Weights of a small transformer language model.
Size: 15 layers, vocabulary 2091.
Architecture: no biases in attention or MLP, untied embeddings.
Training: a variant of Muon for these matrices, 153M tokens.
MLP neurons of a small language model. Each row is named by its layer, matrix (gate and up: input weights; down: output weights) and neuron, and shows model dimensions 0-159. Each number is 500 + 40 x the weight over its row's rms, rounded and kept within 0 to 999. Numbers have three digits each. A neuron's up and down rows have the sign that makes its largest values positive.
After each neuron's rows, "fires before" lists the tokens most often just after its 100 highest values on Wikipedia text that the model never trained on.

L3.gate573:523560476510497539493513499508481463483543509539520598605468514546496509488491536464495471570498595534466542535528543503471464582512482449549459583474478508504450418498517517530488484516513510445465468469486497475586565498471587498512544513482438445475483459483523520410583551491523549622586547472554452509510540449520523435519503482474553504478512470454447469495480515516443539464494545447465444536551515512432489525509469510521496553452538520497497524501457441524523489481543461
L3.up573:555531469512454501524506502462450467476515480554520552541437506598514518564493550477506491533480544491523558562554532531441487588507433503515448555480520508550450479453599519563489504549475520453535463460516520500563504449500542503560524551524485448557453487516493475451553541546542560637518540544467500511511533464500538376483472471513488535452514483414423454459470465487500546506497504461460463516534486526500502495493464480479516560436499527528492518497453464468493501464549438
L3.down573:464535485544545555465452489499517511556519475521523569505502539473585473513515458437521469475501549494584462490509442506484498532528420510573480538468482545423490476488538470578501506549452541480527510487479576505579466530498576537467528464451430524533538469489513568480536512501504512552507516528497518472533566520462457540400485576528484511495528469514467500450496468389540490530470559454563538533453449510492451479529467526588442497465512516552499482508527564540516503522504385
fires before: "and", "on ", "is", "only ", "it", "erc"

L5.gate9:486513491471580537589535542541499463523514503522476524528390533560502486502515456458451531534523499514582538504493466504480587391418471534473479480476462465489503448504450565534466504518595524482524523504532536508531474428461533440500478463498548561552501485528512570489498492450506487454543446498468502515510420501541515542555523549522401584400535510477534504463461533523556536501485497478494468512499569525514510508540524559545569503503563451496483512463562465469516544544528508
L5.up9:508474461504491429542527424498532505422492550535582504459508525503480524476440498475523525529503508500530438534507481504550471488457501520489502481478498465487477504576454561539410542490471512470507509557410478489515515564504529508524491507525533534463490435482537605507374458519563534527519423531517521479524551468433456545493561557527431482506496528566504415494534460509509462529415585499524462514480479515442502590438580479481511463505442503467505513565502520454450472517496526
L5.down9:497467543547476546504485536515528529518456443512612548490466436501460444453507518537508425511505426529472481487499421520394525473475529439505554527455534520455519429423488503529505475523531479466527460521547570487507530544549468431482571511518550434488428472520518491462580585470478449400504490476484475556485430511526467517470496452506506563486545520477540564511500522524534527402493474512472515541524520500499594471474480522535521544530551469535531502455520553485496530454457517
fires before: ", ", ". ", ".", "\n", "==", ": "

L2.gate116:556479429531503485520496502536465455487523520544381542511521486440507480522512502421504478442483484512431541493436621542512460520531502551575537497514548488597495506511511506475551521534510534480454401537513518498527426440520461493469532454480538463524388496445518511553530509430487486473504505538571536501515487558454526489542438425544456471527508528513514502550498463518507509425522537516507521507533526513438537497432471436513475544494524471474485494455616465510518547471522530
L2.up116:585484479512423476509463476526443463516505514595428530493514492453534492552514543438526509419471470530451581508432607515536495505550521490537549514482548495520526516546529525471551518473537514480463424554488527466500442452500471518502561462486504466497450504391469485528505513472503474500536498526542526508506451530465543563495457437555436458565552526484476516573490432524498533425538473544510477534483522544478526495494476411540525550463501502436486472560576475476472565457533536
L2.down116:490461463519422545583482457549491457509517513527421451506560479468543489552487529434501525517529479490460525487392552500529527611547469495493478521483527502544513538506558503487579494527512470471457468490500524470572435553561479568469507505495458478486442495466490466513527530470511457489534439494470519494571417534428471506528467431449419494527525518433512507580472476535549443438532458536558555521470458512486486519410508404519501533472508538497489491513535494416475519478500524
fires before: "s ", "\n"

L12.gate346:528465430474520465486494466481511539559495498477485482467460430479492481496536504527499537519508477508532524548481507478475454501505513478513564552500526505461608528434586572533394500492517465420519510400573493499585557523476507496512590538499601499507590519518442462480573460418524467449483500462533473572544522505498561538487504528469474470475527408607531475526506492474524510473506525468538487480529517469532537539515500454500472497474489502459478405507534465450529475547501476
L12.up346:482449529438516516439545460554491462483393558505441466499473557516483526531456492486506524480465557522458551526518500515450575471488504517467497528521519473538500458533482556524492450481602523419407526504529487440505479464567483493466491537499481552514534505439455471538541501497550529508568446478488434487521549502466586561505485505504517527502499481527623410460467502496586494478458500458554531452431462505491508516480405462487479511502480490510488455443510484519601538450464479
L12.down346:562491483501501507540555445474522483522507522575471459505470416467552563528485485483438488454524527466415502522552486528520479501458590525451460502489491484547512468478497513418488556502468497506447497401578487481526547514506437477447507574558544494502486563546328490488465542473523492488464525507462542523455524493528412540504501473579434485453512493514563480478512499479484519529501549545528525508529547451459537465555466458514468544523408482505499449447502490484462482518524545
fires before: ", ", ". ", ".", "' ", "ern "

L9.gate288:425548463558513544463539470502464512487431451543582572463459528473539546517479520514530543435458489492476537483513529482507524474475453592468510549485463482556539489527478473536504468540547509582478497491472499522543441494460614488517484562488471531525545448559468470497491511408503536482524495522442514557498535475520587456615504534511446548483535439502505567468492544455576480484491509481524556498532530433563555499498519470489540461474487494452464446481566480498465488464585487
L9.up288:388414544479524509505491500455436547474458496490471469562491475469436481474496491487579451492504579526494567478464480444489515458531500492540490545546507558448493477496488434477522454487473507424517469446508557571576470546519537514472507519462445492495510543529505474458503571455515518536513443531543545454475462497456561453575539526472493494454434514496524533443438559487569490465463467524507511580462438445524546498479446462473443466444489549459504438477559475517455503506439558
L9.down288:500459545479514490558473462528547462495509418509459458551480484554588540535515559479458510478511505499473576549545460506556506504548430516444581462443572476483505471514542488490500439550501500502434505460528498522541549525574498500528512448473428483510505509563450483535496469514433347518514505543527537481583617507474451534516506525513498489470510518500487487522501516488482513468566580481491454537540546533442563554477519529539510596514531512515483455529478535530447497460477534
fires before: ", ", ". ", ".", ": ", "'"

L3.gate248:520548577507539524502461548470477404559570524504505547479466428537508533524440495452508457513424573473531489534509568398504396486531520493554528628486484522493481515490458508448491488479484508465556431496482461580575438484580483506507468512523483516477465520564554490461478495537468533507554488538493478532515472508478499531482474511569500484515516513513501558479475526449500424530476551547486473555524511432419524438547427492501472531498577504516567516482491521510523505484566497
L3.up248:568540435573545473502491546475540503456482526490500478562539558626515466529505506419597408483488560456520503500519551521486488441504508524564433476529495479502496538540483542455546535500523450462528517547541565481499458500584504544570529515531479548503438523501535465429505491464506503535513502584465439550457525482459587541400481458529470467497550515498470480451505557479513485574519497498514483575451497519520534497508464523528487520435543485488521481536459497503570512465528559
L3.down248:476591543518492503429485511530471470502569503564529531532516493523530459516455451447516474487555541510510469552565497530509431529559446504544501579464473532443430532516451437441497491426450562523509577570508562494610509499542542503508477477525463484489527544578440465496544538468524479485460471384429466494521483484398508493522529576444504508478492526472482505507490509454537465514534545580511498502526526488519550544501468478552460507526500534486478513475455557496474451485566465
fires before: "and", "on ", "is", "il ", "it", "only "

L5.gate304:527480457540482490552451560448459538497488492514474536474502500459487499457474511489538436487564556445531493512538475446540536479489478440514522450482561557522526439449482520499543462514499516532468492464509533524513459450625475550485493504484530500513503551555554470520490595425510423482397556514461537538508546452588499523449458454489472507432448497587440494565544566539463472544535503493531464476527622498504490489457450537520488442420492527478487504521509511504497436477493490
L5.up304:548516536525449453485423409492526568458556468537487518479563498465517386438549512499483487526595541513496418534474511501549502525505550483536541554563496501424474419557566562532496503479493473471535452463477482528526445548527461518517434456526475567538504524469474525456503517495473517479478523495520505409538531513595536507444514448472456520447455523530507474499527479522500562488475482487490513435462524522494533490475439478492447546479483567516458519521532426549492601487444506
L5.down304:481527510518511470550534525520486509496538498473440428552493425510458503435481451479528433538524515538578486501466513482511563492532463491481509552515527471488505470442541586581446524486510463513531463431502533483457464532541525463549564513554484509512502433490488493460521589387484534500525513552477551599504584541572460446446511451495471535507521431394431478470468486499499524529500440506508506531507453536491505562570464481487479468436464539505490479487492424500539528458521570
fires before: "pl", "pres", "ist", "c", "h", "am"

L11.gate589:484452436510500520420446434448501510553460475514477536480532493461493507506532476460549469453471431464484405490526496469528476514515400504514514528519510467506480556557502548443557519511515510478497474515535487462515569540486477476576619549572467515526525445496498496489537528417499504552534458494531504422539530495516534542557486528447483488544495508551568538504541528501436467518461507570573510582518567470497524501454547403510418483449454556501465507522476487446496436482458481
L11.up589:475450513542466504517486452569501462521473471541434553530530467428474599502496524442525535510489548492488495602503538450505522508523519469529483470541522469515565542480486472520438525458553565398456546458514499525563480486520437454538468550507504516473526419397441485559492522498513524469477555528457513504442520524486493555470481433515476577509518445507585451561434474515436513449492461446505554487557488464553446531506438477561533507512496524480555517483468545541485501569511511
L11.down589:540548550495559469585559497458463549539496482494472461429581514508500490497430451526457551440504503548461588418448530561490533479496588485470547465583514445469503508494500463581505477469510425508455493506582455441490525501451513524449426547545516459484517535596458549479563537467425501497502469521509436471513394446532501511501530506514506480470553483485467574525539486464528469508517460465504519491476485509547528557499473478501538510478491500467522484503517555496495532455589515
fires before: "s ", ", ", "\n"

L11.gate591:496552425576541564551494550491476428569501499569479357470568514504562504584501493495502461517523503444441511525574547565479452496450550551523456549508533513452476467546471528520480427511558506547536459531494464514539449536482538483513446482497520531511464544450544467459492582495477573521478570514461439453496597515489525496486475519538488560436492526483504527434498473543476447492542515526488483510476545431518506478479480499557470492490506490530515455492412495459523512515530464
L11.up591:575581530481505574490598501501391475588570498582517464511458482527517497544469518480553479465524509496453487478538466422513478524533484465538520512468484544452430489477521521473442482524455547445512451518523521527508455486531477533474493423455532451463533503493510499467518547528473523490551478454555448439519543491511603492508495561514487447512438423503453558439527570472574528547501515550544523526507480468525461536472465512545422528473519518499514499412555465490479497428508521
L11.down591:554537513499477499521454450504527445557451466526524490533511505502522485522548445432474549489561450533487501544533479490540441469512499482590445506499449541535515555542500482546523472545435545571524425495479563519426488448565501492489504593578512421512506482498607513467541565475504563526472516565541514498506475443461514532452438531451551471541482479473575468514463490476559499489438436469436497475512574473460500468491550514548502446503549481540483532476491530508480499593558512
fires before: "on ", "and", "out ", "only ", "erc"

L4.gate135:538565478502487498474480468540490517445496470492513444489482489508496501496489472493566511464432534475529477465529531474473554491384479548519450547511518540530519498472500529488482513505506462560443454503504594456448431500468516501538460422492484492556443483539605541563412501500455550405462493453526482514549435474514491544525506567496490497501533508526485556465440506565458508448543548538591538460517463569521531508542531513500581524458482504447436549592487460503519460537569515
L4.up135:455424505466560482460493522421509548508544468502502439501477503479500539553465440537487462449499461528482519493503473435510530447561469482485514495509515463515493515465497517523538494422518454498479491507478504481528493475462507537525456409503502529482501513579517541465487524486527464540505407499543438410448508474477514556496458459525482470479482599545509550452563563576504430397389511526465525530433477442496569503564538512470442500489476462486533510532466500425459515550591459
L4.down135:466485483597466527494526461540480501388513533525504454561563508502481479501449461454463464472482517439495487484471540558551475474430525495475515480501493519480483457542521462470522545524500537416495538527528517482510544457582504476445516513481515472470460547461521500555505451498485564484468459523573519487592474541555471482457507475463567444531546568479481497482469495530533556437467545551521493418510490588432506526465532445480427536563446488515467565535565481441510441469412501
fires before: ", ", ". ", ".", "==", "r", "ed "

L4.gate149:468471504529531452584523516555518460460515453519444541437502482446422436459500519471495427495521544486495484559504479464534531511539529515482424612506496492531515424473491558465551487491498520541483510468480529532544408489496517472496442555466521482543446524544516484489461546473424579509491513487523511435445499486545486489511517502467453501529410475543471546524538500508486497517486517523534484528578543429479500466456415502472506475401488435490541498473541551554512558374494453
L4.up149:477549464540523517586547498512530483488579529523429537507446492468459461542501518511470422540568535447520438589491497479460554460497568582477495512510477467548535425494523538484511456523551492548508482500494482565478414513538506435528485532480533552521478542480494438491542516446460563486473518501482543477541491537504538493503540545444426502498503484518486547495478517465465546553422467530540475469575583442465529461470473443474522475414507473475555493519489462506439507394522432
L4.down149:446529463528487474559547460529543517457517484464410493534528468490491434566525466468555453525542539498510445489544484546468551520548511529457512584455441502553475443474468489475483513478495475479422453464548449501519456459509504492531523460501465535479456547501525504440555559496533469522486525476455510508479460516490562501455469490446454627480449399397427515466510474463507468548450413545444468466550497484504471519478421481457458465492448500450476489503472469539455563540492481
fires before: "pl", "ec", "c", "pres", "ist", "am"

L8.gate132:516473445526484439529547471530539450464530505544470549457528444455478532490489516493591463543497548458567451541380577458505498502536435508463492510501516558533519553524545560558576554539507517460496471532487503393472476518527484498519530454456494554505486504427480496570512532475530559464399487484496577522564515477447483441514502534509428498491434451535541517499506485503525472405501479562507524475404476501478495503516541510531485427487468452517520511468530475513497502557430502
L8.up132:436562435514477521552496480491522513552489516531425498508511489438465598435469515475490554537553485484461466477481529484495486532523466481452465506622541550563478485562584530474509525455463568399473498516581534488510450504463502390468470463510562512509477542465468489478464510500515549483525499455507526514558459511505457506537380533458473443507473481566559493503473458550518546526547477528470538484497510510430434523498476466433496507561497503476528444498530517443560538521518529
L8.down132:513490490533488521420553463515471489508461505514439578488484399494554468490510471432438527546530537572543521447523509526460437500481467566505574444413524484546499489563528494495566491581536447471515636544459512433469559536503477474428450541461529542447558526504537508476461497502562487548516493515462540476549510456486494483515457531552419509526553551507486506478543407551513505510441455475469535505485504474510497484461471507508493547510487521448502450549528479513518470493512419
fires before: "s ", "\n", "\n  ", "I "